Part of a small language model's weights: 29.1M parameters, RMSNorm before each block.
MLP neurons of a small language model. Each row is named by its layer, matrix (down: output weights) and neuron, and shows model dimensions 357-452. Each number is 500 + 40 x the weight over its row's rms, rounded and kept within 0 to 999. Numbers have three digits each. A neuron's up and down rows have the sign that makes its largest values positive.
A block is one neuron, or neurons of one layer that tend to fire together. After each block is what it responds to, as a language model described it from the Wikipedia text at the highest values.

L4.down384:499435494504459515546512442480529522459487546549481523539502492571537528546464482509477529503457505517455461507552543560479454524521510591531537550505554511490467528466482560543540522483526487502550446515477481448489533527464607490470552513515472425549506464565476459538471523530553483507
L4.down504:464451478507430511507507452496520529503547467516510558531544444573503503481497476502507444500523488410522571494491607540551442525508516486495532574554463559502544428497504508521476479458508567539465455432539509492501499490460488507527545438448515530539539445486452458495472474506571454557
L4.down552:440482477533488468506461561454488494458501558500461542554501488606491512518480521426533552502413457452519412492490532503502538555536533488573537580461503540497444444516461580523515522511530555459489545505498511537475490498439518530595517553489518466547511481504468496453437503542522580492
L4.down857:491549480525473544507501554516524501504534512592530463503528463536503501460541525494499529482482511453531435455541529486526532562524499555529491487510587511553448428488538438511519473493612512454476547425515470450468576522491409526506575492476453510514417492494433482517427472477488531517
L4.down1015:509544419533487503503525467461479503519550507478494533528479584437471454525483539523521508515556475513528520482583463467543508505556520474586501509452416466483512504517508541498584513535538482469484471495494497499484499499499518516491468412446512509506450445488422438530427485512492508487
L4.down1113:461517530477480465535494516434545448522510559498488567523494506531535529536459480373514539510478549471504527541521527494465527562493475488516431562485548504512519466496522532569515515485459521523495514433466530453528477458537464475605479540505478428595528487516512464531469464483469480463
L4.down1263:529538459548452455564466518495513464537449533507470559532494475451486547520500529530448572502536564506537534494483508551522531542473503446488415547485433502489530552479476586482521484430476474515531525482486499504508518494498539561566491573433451462499485479499492468540413450448578486495
L4.down1329:522501534528408466505524488417492459508530458514530497438509471479531523508512491472586500498502543537437588518533461564417511525514605508419573518501546437478478477556516502514452485472548571550566430492497478469577514564530480593434452501488608554485504476479539462530482466517501478470
Responds to: Inside creative-work titles

L3.down95:527509488467504551530450490517489556466509553538518512419493584523532518480504563503464460488481503528556500514443468563393534518450519515476505457439494505518460540495522558512568434494557552476459458519462524470504510569551545442487497492471458489537493478482581541556493465465500452479
L3.down394:539494557456556415504535497492513431442473513534457469450506587539551497582548550463517561489561501512581439494585475575457517475497511518546422448502506539533438446469528496472467512552480522493517482546474479500514502540582467499561562469489583485434545475503546525525501516454470507486
Responds to: Passive clause completion

L2.down228:492442459516593454502451550445477519490481461504488487530458458457465523522521536500462525501474493485513492507499486520460560579478569506493431517461476485452487489521526548559494430526522470469548420550501453532467504493490564480446557527461458543471473530486549492503448486507538503422
L2.down376:520491453506531504446490486439447541495398557535470540471402426518497514521543505456469503490558521495471483537481541468398461541550470538495539522523524508499473482469502489456533489452529554491528571599501442486571537494464513478536493430497538509517543571488487487571458532429466454466
L2.down820:526500472462520567488548484546528548532497540479484555457473468525539485524501484476526492486466517530470619476492436484492545385503577468514514488490491576452503448504553478532556536526529471456401513498512521428560525501498550525566487433549497562535425456514548497480450486484569546538
L2.down1005:483531444555595524528558512551550544511472528538567450485506509502520477524486526492527491490522520484505537498584538496511586509484483512598451490507512435469454496449535489515549478504492505524483556491507530462513510591547526477488474512490551429481563485553577546475491560498485508516
Responds to: Word-final name fragments

L4.down67:475535464533575567499566459434485522560456469470573515509471505536487493479542558483560480498493432494465513520481506466428475541461488502452567468427478507524503512512622478540544500491520561522492490483490521575557495490514507514464524521486542516554465475489541519544410538475489501504
L4.down121:448487513484532530531571544467566511495469496464489519515433485536559447517454503493510550504501440511494447493489444562531483562556509452454548509587526522500477504490536522458498458488536557487439540499439415485471513506484501468538517556563386553511590518492500509550483508495420474479
L4.down582:488441443526477559523525442471525453494431508443463560559488482539503566537467483462537467536470541550498483505492521541519486464502444524493584465502489572514547560538568500528576537508479562541425519557504517457469537508511472502514473488446444466573428463517586464482488504497538455508
L4.down683:412530559472476464529556479457445438472485514484527561503446489522455497542487447523571421541588493479522556520516479529552475509489517509550452483454482543529474470472440526480592511538494445477493484554520525480478544541525475478432503461481562546525493511433539509480445544524465484522
L4.down684:532548505540477491477503453511477459491511478515529460531529456553496527580528566576540461489521450564480475593467448491386534545494442464530467491453483520534518496528453453481511452525434511457496518517525471510474519546470551520440447404472515537542483531510503474487489522498550470475
L4.down1000:510563468486532500487544504471631533504468450480491479466563514481448614499524467520464448507518545547491515523487527472465471510485522434492496446533519511545556499494569442555503579549532505538559512542459550486511568471464506505424494510526504521535433519483550448524505450545534423478
L4.down1213:457557466466451500533489436601491468517513524504472488415563465570479536481543471448507414470523535502459557557514491551529551498444488500572509495523559539594533480494459543520463547521488501583483449502526482469489525468479468480453557485380567542517472492477503445454423473571501403533
L4.down1247:517501474470433435530520502443527478445511614507548465510472491539438487484470491482537499497475511474526524499521512539484448539452494382518482498423431493521461550517537495473515530528540562477534560479436582452431467524492463513571510563483485527465407469456547487440547565451486435432
Responds to: Surname-ending subword pieces

L2.down296:533484502611477495560489486447554528518531457508499518448479524475479447486538517449518538514500507514514523533518500523525490539552480493502462521582555469555518580537510520544457456469451502499464514518527404528449446548532427505556538481488524502521451472515461576482464500509518491449
L2.down388:494488482493489530557527485538568516541455494455500529452525467461527559457448524506535527486465549469520473468495465520490470485508510528485401460528569443506609520536466454501502490510463472459543461494513429510461398471500481515565454545498543522514408538521484478515479580498468471544
L2.down468:527467585514509446644556486560564475485554513474501528467516474472593502500521466437468472592511497528491451541515528473516502498532444452464487468439445539503566528447478506527501438520557491513502465507489424445521454468514512477593506527510513498486477526480504517550470499544444460509
L2.down559:534469515485488490525506570466493480478512488534541498401501499506523489463449543523499506538455503546487472509437477457446572527479426560481483513521495435464436476435487431507510504489481458499458533565523531501494487522501520496604460408508505512459438473543461536446546581500491524513
Responds to: Transitive verb endings

L3.down294:507470525446553474492477462496555488530570494496461496517538470508532536537471466500471455493537458491599446555472475513540469465525568481444521508473371515550465500491512446528483516492502472456496528509536477517504481538557567484549458509504592505511569437535505454526462575562431460540
L3.down554:465514584460463430547528492502535520464527435544529538466519449452476497494508482463537512518551492441516541489515470489525507462510482542476457511431536506515459502447523537486450534511508545504525523541480542495465487537416473472523487517486509473468573475523501448546533516468507494418
Responds to: Subject pronouns in clauses

L4.down537:484495526515563525451484525554545530470364499466506483547472518509534516497483531535400537483446479499516539554518497494484516400548489510531499500553513501486493488614468493510458487485477509511508521507502538479502485519509443523541451474451573454459504571546514577493442508386474463571
L4.down657:466542467566500488571499502516446497463518436566468487442530469520449475506475451454534440490439460496472482526521551510486523539470520528530535564476530545567447495468559503483610613482474484546427460476488561456464514524606524466509527515528479538522619530521490488514517454459447490495
L4.down715:591504475439526531483504492510499533494481476517589480473562427488582571610502526474523523533469515438494496507493525494523554489498551522516492514408432525477485557485495532505494484516498506456410466537457549529467518482501430506555470400510526498483500536508517505523433495523471589509
L4.down741:499496493542446521499492505518531511533502562549519484492505470520502519527452450472459473509513559432473510504473475551461486537483429498582559430447506496480449528476400524491504501485545457447516491496499490564492480516471489490479489507422489545447538486479461578545412536502474459486
L4.down977:485541445401474466452549482448501645521523437490493488491455455555628503477575536561464519458539494443470516605450534525518495521550503473448518461547500484551458476441437462507530506439437460487458494464484549433486475478505457411499489492477492505527428543474550527529468541555507531425
L4.down1073:527577504479420520459479451532564483482521588470526455582544474538507520389490519535550450457582506456522478465537601440481476561521472498475462477513430532512523576570482525448458539551493464521515561466496558560479479520463499498431534492495530484491554556485500433515468507499497551526
L4.down1094:430556499465473472438475536478483507562634502458486511483488519481535512477469536455509460532481488521500491544439505496474514475555466528515484443517512458524501537448534533553472523496561435472443519496509533438434507557509536482497430534499466545471488475581488534541456552524534554449
L4.down1170:538536508497600537567567476436471455507504544511522542532461548493502519514584539448546481527466448524518570443434530421550426542478517459480509531502468479505508519555568517567384472464482451528429567513461536469406511523474494487506452457488545499546543551484544507504471528493505473560
Responds to: Heading closing equals

L3.down930:487517595473479486529464567478522499515502455499528498480463534538514427447524438537542505472473517500528549479474563467518519492500547463457483455459585493561495492529564580447471507557485590449495535499506461451456492498489482529532475438514429481512459568454510496446514482448539510484
L3.down1015:520422558481496458472524462512467476463539502452551538488520568514528496491486439533450521575475475483523506518507478483484528455531528421454542486499549489514532484520477454459476564471501415534454552495512445445501540511498458519473552576525472478428432528518456513480551496460537529557
Responds to: Preposition after governing word

L2.down224:436489498424521560516487561531462510485493533492573527479548505509530455491472487504565542468442533502491513564529457548457562534487506528561483437506457498433559451473520493488512463485515451479499462543515493499535491463497505475535501537482500512528471517414553519559475497482498546451
L2.down315:507545490476464518511507472528474484488460522484453435470492463481486482410527503479523493448492503445486593506430499516517475533530544456444590447436530454536480451445453545523446484493489559547446465427485486398550470449452497439570460518548473490555450464440510463492497493556435536517
L2.down571:521476548523466592530514465503520442510532471459449551481540462510465484458481517527475500526521512442481545488485512458504438567483446554491489438451479494467531503506503482465486455538420517504509490533508469499561483500511526552482536558534477540550485509501596492513447502537438487461
L2.down1207:519508493499458561534531489562479525471520487501551525486459507540574497490478476573465431532512456557491500516513490501497490545514521493487469446510558588479557564476454483440472579397515457495456499487497501468509456507488456514412461593545559475461569495479465459482533498540515509538
Responds to: Adverb endings and modifiers

L2.down568:454511494510524511532476586547545447493458517508425449516501416467578472520445468495543475447497510523461530541557567460555506470468460530504543486468616501513553549497495496469478467523510456457497492463525497498508509526516473519421458461520581457528527466498507555463431469507461594463
L2.down619:548533581564526490543407459514498510448427413452475459519475516528471489504483491459531533529526450475526533434484456558463540466470542510470430464472576486422518494477519489483492548519445459468567548425522484525492508544484539484501416431495489560542525454553473494519536553531486553491
L2.down1150:523512465527472564521418505530459471519534534504508520539533559452528471511492505431570539524493500536486500523459492534544546515550565447423489521488527479557558499448498454509458480458558520477413534527471503436551472498513457451514529556559503510492514468479493467495487519514550406470
L2.down1301:496499495492504568440512474547536549543515491509546457507471466494565541514501584533509448521568527532498492515507552456536515567530415443522463459551393540537472469504503503509548559498485534495527536504459551466551457458489473499504516461564555483481505509509485464536536541516459483534
Responds to: Heading closing equals signs

L4.down197:589538504515428501465504459575555481456517532496535516490532408537540568523450491543531530464545524471539477530524479502499468500447494504470479529518563568412399540513476501505581476528529512519530527525541535494515525502443541471510535462496448511529497490515537538516508495479508547552
L4.down296:480529547465517508538476467508536563500530474472442501554532553538461594505508538492489457470483494567513491483506472496450539548598511479524524514539521480492542515526515493492479510484500506483472534464450534486493517474515514440526506466496476446457562600568524507465522484526526518541
L4.down327:541481501438520504582556594497466459509498532510521509430512490512528560417518531561520502446463527545514480479485472527532442547468518455461488504465535476545529501511538507481469516476539471520464465499524452447481416504539496534508478503450533477518552485530462487480513481463439418531
L4.down560:538554491551547528488495521535472493462489430511518520432470492519444489493489447473516516479448552537481543475510510536516467471425587512398489473489459419564521495591515449527464461515530485511469479536509393485461496499530573583461462528485576451523486439491498524483418471532506510491
L4.down985:539491514480472522529490488474461454498563499496541568519487499490461477503492412563668496521465546490409500402492513478429491512439490484513466455463536462529512482558436484444518507425439467413484427488548523478484482456470508480472480482482500535476505489557506491448510465503487520546
L4.down1185:486438488536545524484437477416416567581445480503426495442475499509487441476518504496491488508460452518419501511499581519436572470470525549580535522579531510495485521517526502499476497569491490456459540537513460504522484509472471502549491433472547466491526514444489497539529520524474463493
L4.down1272:494454515515450447479416534536477440473500469565524441504494476505454468484455469534501581479490517503451445466488485462439478446428582465473490486486438491530527486508458526533466469471575477437520470469461484443464450535517549471485587500417541546505476536485497534455514538540521500535
L4.down1338:526531557477499554552430471445613477437455466532502538473525480560470492480509484479500502481458518564498441450485525520501536454474550464540458459446508489429508548471455463492488598499538444509497447473477506501458501513564558482497550434541534497523485504508453492513514479480492456469
Responds to: Verb stem completions

L4.down77:495551513427520484570427545501461510472467523457431483549527494537520447498542430483527463490505503534470515465452463541512458509473515481424542504599515505460462498564462481445470507551481507469468477491486493491419500446531473469483557508529526491454569528513465557554531471573464519549
L4.down338:511508500485451540499553581524457539554514506540565418515459508533504433422514550494481468482539502501487517447461480560414497451416517525492483487424565502478526548502493553514529473516479519518462473522464504448479425456496445540490465492497534536471463517433457499498512401487542452478
L4.down349:501488529522462498539461564549509439509496456499452527489514493522465489479531524516553513654552513520486510585496520558475468591445566474472494435509599497475493559520561487485560457466481545459526518513509542477457507491527430488498588488467524456505502521578498483500520485525573509425
L4.down797:455489470494495469471565530621498480518492463536489502500514502537451480478489540501508454505491497472593501466466567595455436475534552569475490524475467530516438477503424562471471517464512489521483448538489508408450433474505501520538431484434534501572511502441487503488573550487461399519
L4.down944:504490483478595450537482518574492496455472515548571499469508515510504485519517505550518467500488519481500442414454563469462496505518500524505507458514432519511460453486548373526598486493529506525531437415543528425474557531552453484465446460477436535528479483501439567481498536544414440528
L4.down1029:452577500521468531504499515517520479485519456511602553468461510475515427524465507498470481464569477509470519533551510516563502567552542506450480525492473563530529504501420539538492460487471507421523580470503451481562428487465515472540597487495519455521542465461523477508527561505548471502
L4.down1231:505495445432504488466444467459528475447475460501513450460443459455438402543492452578465484512439481517431531564448507540498506515514506555456506549471533522525533542453522467574511491527390521544499488538544464554456532508475487540553583470431453541499519491433526497521481519526477496496
L4.down1265:485510503542469523459531521474527443452582517435482507567456482465528497531497495485487482499558551557484464473487546524457534502472480438542490535517516467533543521527532422456534535422450473513502478587507467528499480498446444560521474527528550560467491520568476545507492440486570444468
Responds to: Degree modifiers and adverbs

L3.down604:515502457481463477523479485460468491593455465474546508533556547483523502440491492487503491497513506497518462516461478548464537482459440445544545479510533477520430582505473497514578508478501560463489455421540535517511349457511450483554468525461504471494523520480467507539540517381538599371
L3.down1229:550556459495535488501489559484466563500518498423502506549508484440477516418480551489502471506499470460568466509510446523552517421539449483455456507452537457537489510517468475555491484516469493525526440538485425436460570452533487485519440534474573416517504491502486497530559486420439484523
Responds to: Apostrophe in possessives

L3.down238:416514528407476558521510494549425537420510453436447525514505490478454461421579524471530481559509470529488543506428517501483472466473484570456511499485488498528521562447404484535517544474508472498525433473526517492400552522529508488404494512460495509471520472514521446496587496506484483476
L3.down506:411529478470440492565530571544544514460474505546462533440545450439485574457521511514548470522523443499488584563471490561529449516506496544509445525525481561459444496518510509453487467503419465530448484464539474475449503475538459432497497540517510569536491498538452472517549501535520525471
Responds to: Degree and manner adverbs

L2.down86:478462515505527509517512568496467512537507576549452481485524443450463443467498498505478494483457550500548503448474454494521548543534476478490490404459425542444545446523440488398494442549534563464523486465543569496542482448534459533535499447533450500485491482488465509427522561549509502604
L2.down215:477506447451498576523482521490536520586533520518513572467493534452486523480577471488526501495453439522574523554496452470570517502487486483510478527501519459524527493478502446619511516521452479486468485532596512564508498508527467496537489417487463440471498476445475438513530499509477502483
L2.down932:477487438513540573522528555458538489518469494582483496487578458512533536527461518494526552509546503470536487530472530525482502497507446491459536471497472510482520527516467556502449509527467502505509476479439508449543470482397520506547500493544540442503475503498468498448496490428551541510
L2.down1117:421507488501518465547519541525507522471544559537459512485550483421446466482527459433527522459499574456471441529497453450494480514496481546507460518512545469518495535516493485555514495512484509594493476449476480426492496492547478519576490503558548532575491520470561493535491532469556454461
Responds to: Comma after opening phrase

L3.down50:504562497463516504480461499483530528502522471573504549533573466554479494507484515547484499508510507442451494461496486527488499515547558516512495502410422458478511496453540439601449527488548495557489543590560548566455514450438434440586483421466534524598505471541517466533418578520464549524
L3.down468:503515542503426507480443486531477557468450492495533511466480478535494548529479516447568465453508500532447537472519457497562454429520475462526545444496459538475383586476503560505436553522510491574460435499513455531489464524503525529450494464506481514494549536514554503560475497570536442478
Responds to: Section-heading closing equals

L2.down98:548481561467447476505451424550494512517468440459502463465578483542472546522522570449523533549465470552557442463481545457460479479531580349486566541459529500452497386466500492521512510482414500458492568485471533495532483454466521481514501493486463528483476467473503497565429563510521501479
L2.down454:511494475436465555542519485530488574474533459403434480517508465526409442521543499460442526539505496566524496513422518478556459516453476479505541523521431500489527449506468438478537426507494552531516471506506591521466514491439539564535418468506479503515457459488480491550498520475519534536
L2.down900:516476519516561541515469467505492519468547450462550455501579552502495492490519479522484572491459528524536555532510478508559444440491533449544521501540540492528496526475530491448424505485518547530415476515553526524478491495559525523481552494538513465502487550434466474480476462547455495498
L2.down1331:483435502489487444505472493557519514550490489527497458507499494537507548509499469505489477537511427435491448473538450522407445529516463529501486451482531551502472499484523529516461545459544424542498461480503525500430511428554486504486482450447465415537513506489543544513500520433573524510
Responds to: Work-type nouns

L4.down75:453569514482466497517499513459480497539418521577502512510454472541529524493478495482515522481526510512441469525536439488486527456524508527463596457484531503513476475548523514508489603479533553535474531459521501515530552525510430572521558571555567522483544547499541445510448458484527476477
L4.down219:434476501459516550541556456520510435526494509491573526388489598527487491462465466477501491530540496537442525461539455493521522487502470498503475506456507522534470440416526484406525512525521481571474478476432427473494532510510484472476537536519517476550538457501528546541497503489517538511
L4.down362:428510510546572531477496465476503520421555519531520515530535482588468456566484583500445455504516529560477490514538432430541458483482511510505539568587531511498496441492517499478491483487513568523510591411543448505482466436503428483536545493503533499522549528505492496557471507521471523538
L4.down470:542429480465542465482505524562473514425517463525594525516464510506472522500540474492509538496418495459543473478517537417553518575460501522467503477495520564459596501483475502535530540501552599495504545463481495502516536490555545514523491489538520472547423495462487568540528498579542471563
L4.down849:541529501548509473492493499471495510517488470531541517575533490480518508493457497590541502445437510565495592523533468486443511472452527528478568462508482452496435502542529509533535508497525527485558421457541475511594413560532480468446466495506499522451424441536515457485494511477472441447
L4.down911:470495553541494501533497576511469497541522541527494504483508495550520567599453514470482485511483456473438503400447513437473535486505504492469502566531497468483424507504526503511523492499473472478475538537470483559456545486590467449506487470504538534522488471449487597603493398460590499482
L4.down1156:427528537461484468526448515583445508474511564482474509493389471516515481541486482443476552504480428483504540476474456519450485512528456538469575479476443452460592457542516461412496482506537526563516490506474501445541499526438505497524512515474470522510511477383522552504575517447450543457
L4.down1211:473487459509534496545509412412528527506518468503536530520526531488509474463492527460536476531479429459475484455589461503414468475538441454531451504525492454481479480509528482505469553533502562530447479449502477506495502521539480463520462474453473434533567502527572507503562492471465554547
Responds to: Creative work nouns

L2.down473:489491574499487557555425556519565565511500587462480524533487520472499552497593513508573505481472414580514586517531539540459534530513530522504529456454511539517538524551554523600442545481514557534514563418489475484504520483536504529523522494514492452517462513502442439483408557503488526554
L2.down880:493464432537520531414541484585473567522509484526541481558467543476488475550510473482527542471517482512489565506554523481465455539475535526525488477476465504481531551531458467559439504551463476461520573470483532541471478525513528511557523538526476509470446496505478500481516559491596468552
L2.down1063:610425504523484556550451481553456554534512531434531572481480478495482566515518496452504510501433484459463542525492414591486478580494511520468509483450535551555538525498448468590554468462500527502531553512474539474500445465461492557510481534490546522489528509470463478516533550402429493530
L2.down1343:484487514508568587463433595465489578547457493474445528519447476519530530493532475457467553511504560538502489543486519618455582504478516462517525464535478525547501535537601519510511516541479475473450537483595484537538593548587466482436508474527528526484430512489494521493514479534532504518
Responds to: Sentence-final periods

L4.down48:444483536450491497407507471537576425503450516527504531501485463535552468434495463463536509590557482495508479496487483466473524484525530512483491523493513561496509521536444545542436440483448516565506538496399523505488504491529443493429538486416463469543492545487485489489530451511531520527
L4.down110:551487502494463474484468540549491474519465481500497530467459594504540530496469488488585449515442549486530466505542508513613618483475504484580407420549516518448503498486464508466543487500513509520388497486442493545520516502507422475510451430497530551447502519479499521523487470494516556557
L4.down358:542400496463498527544475481439494503525502505539539502382574519536543420452536488531489568486474511508536505439509487515529538452456521457497473507468478434464542514480439499491412492505478508490455502506503491444463528447472425485526519486483504496466474511495452475448543493476430472576
L4.down422:494431484464477538457455540482527585486470512507513529465541532489562501519534529505497444456458534450498485548506502542451455498588506464511514519524525516495483459513498520470497546475564587501495513473501405465494487522550571531513535535473478499549495499507615602492493554481453467544
L4.down521:571497480472530575557543467493487423487527491507498432457511465457491492505521492525548486475505505489537596519604510506511532486458451496516473459477472562441512549492400550446461385523513506487469480474561507511511451543519459491521542449495517547465466492541505437458518452525597565546
L4.down653:482509476539569536497544480422471568550538539477495540510575418478512449488502459516491498481615509464579534470494505520441452489422495470475496456549474457471506503523459527533472508514525529508547388518481529520482464536445431519495499523452537532515419389510496447522565464520526566535
L4.down790:489466505464506485558544532453513461501565501538511478496493460498561487480497511510575493482464490500534488491521502483481481477481472510470512484516486540470523489593461543515480489491426490531504562546546474469515429473458544470516443454486536468522510482485523508477456528471506536549
L4.down1228:500498501460492535534432482622437535568497564433501564485475441497470465526525520474447511422515463444510498531470498477510486445500490505522517532513512527451559523502535511483504458551520491445475516463517492492519485527459467488521506493499409536486438524521489514567509501577514574457
Responds to: Sentence-opening phrase boundary

L3.down199:493549516511527530545535562503424566517389521561474482495517552455541473458446524538547527583462549434531525496484470497457488548561459506478530499500531537550442569510485501493510554488536503441486468454491521534462527488512504554446427475507533535406530560440418476549519516541507441515
L3.down951:459519511489448505509549511543468500519459425532422515498560534563452552419471449536529477493421509555449451590460499452518457575511537494557576486456490480517464536481439513487495553514540471575504538471471472519482561519559561479493456543482500542466540531509498463567494541447570557450
Responds to: Clause and section boundaries

L4.down47:465586588512469557508377514521494514462584531443528497456540435448474511501575459436449504518550517518494467505580435464509551510468505503487545480476532544564507555515528389511578467482568476582521545512499514547548450507519540476422506470488470494507457500517475506468531464445468506479
L4.down56:571492468475535448500518515586500505504535470516516541478532515491413521486459477480485487493471516504461500464448488514471611447563537556434493420482412400427516481509538492487518490473490527552505427482421525430493513506500505461497477551489445541500495530551554423500543483445487503559
L4.down74:536497528506487512487493503470500460524514518423549529468410495460509527538475447530408501446524531490464485539501598516485522566498485452480483502549544485605481499539524494536518503510505595451477528479507474455545484422458477598572469475502494454431505559490507487574562502555437475489
L4.down140:466557510489465573512488507491464524458530567523567435561446534418483507483524521520474460504518510491444545525531454462535468529545411484482487563532450537576588529467528498490511454519441488508493436462519479503496444448399529577493523522458388497449548488532625611516574475472491542516
L4.down193:507458517516479564457504509503487504548463474481523558471463552510472505544515508552540525525463517452415450502565555525420494518429571486514404520409496505472419503421545528535507499529515442466477504459538453559487469526502493519526477531555471477480492510489518474522461493511448417480
L4.down287:442508539487498557521579568499558505479529436577572473484464576471491490544523487553500479528561487519502551483525445504521555511464500475517516481488450481586499504444489552474488483494434493535548460473454522430502507489520457495508463536508502484505402484516479488519555489488488558572
L4.down351:530514535533532534577522511536542491537546457538477528505458466484562511473499491405467457499491537541489512488557474444487533486479506514432499454450497517463524500599555501460481546453468477508481525455566542480589585547442457494423493487520532426525497508473498480461504493456428522546
L4.down804:480440468529451479545559484514424542488516516479512518467509518539537557533539523477498418505497473540505493536483539513513533539553535483432447525473484486447531499418483483507484521528431526513485466545525493536508467539458473484510449541520510489436530519445448454484459507455538609532
Responds to: Clause-opening subject pronouns

L4.down9:552488471483440537473509459541573513540480546479453501460443552534400521456480524488519464517519452543484516473533542484468515445489517487547484463556546564568544538518520533525489494546519567514514496433506495460508489545505483564537454530489534563550497525477536492524468538511482487572
L4.down257:505454582405522534502595512505503535535483540554465566452522461517501494508518538466532504464411493515528446436603526517520492439455510489535494504440537487430507479526529512516532495458526501468417487422471514439504517499529460492457506525528521515507496480521482532557447452506454485469
L4.down299:507492504485528472498565517449519522507524536446454421446475519482453467560507489538490482491451467588496442516476508494443500553440440464471506511489490505544548487533600480559488526506512467494437521483462509550448540481518409528492476542520488519461600511540517466526485539464520505572
L4.down330:475509509460463496495522531510524472561547536491490560505406548455515578509526561453458468512522496454512545516563518467505569494497506477545510531501552480497501463514469540476464496409409416540452508455449504527496549526514501456518509523564501564499461512468472475513473536552476537515
L4.down415:469529499463459511568522500513538493483455495497467431520497487515479443516516480492506546519549532498497509483439546495499473425492536489479437450513530570525529515507569502516532461514426495517487519465474522504554471464550445504491512475543422562449444463518451524526517519509565544468
L4.down533:438508551411536465489502527544540569396482578469481533510474488480441523439462526485451518410526463495541510464462553507504607502501513505530509538532427560499482511450405536550470535566477490555480504492447491515469464523487470402505462545436512478477489531424473560531540537545486451480
L4.down967:542594453504500470554511413512533481459519502526512497514452502555546533521454497510495438420578425502590477451525575506509572457476522469555474469489472471485520526472498560474512478503540521447585470511573551493494499486472508508499428492470525530505494548442515444505531584509540548479
L4.down1342:497526469562474465504506520513520561495535480543492513487434473489490536484513526552476461448484481503503509440476493572418421474535533526494473483442503467529544500495492491558509495499423536548496537485498550442478542497503571475507547427480464500539510551601437488530462487500480546440
Responds to: Sentence-ending periods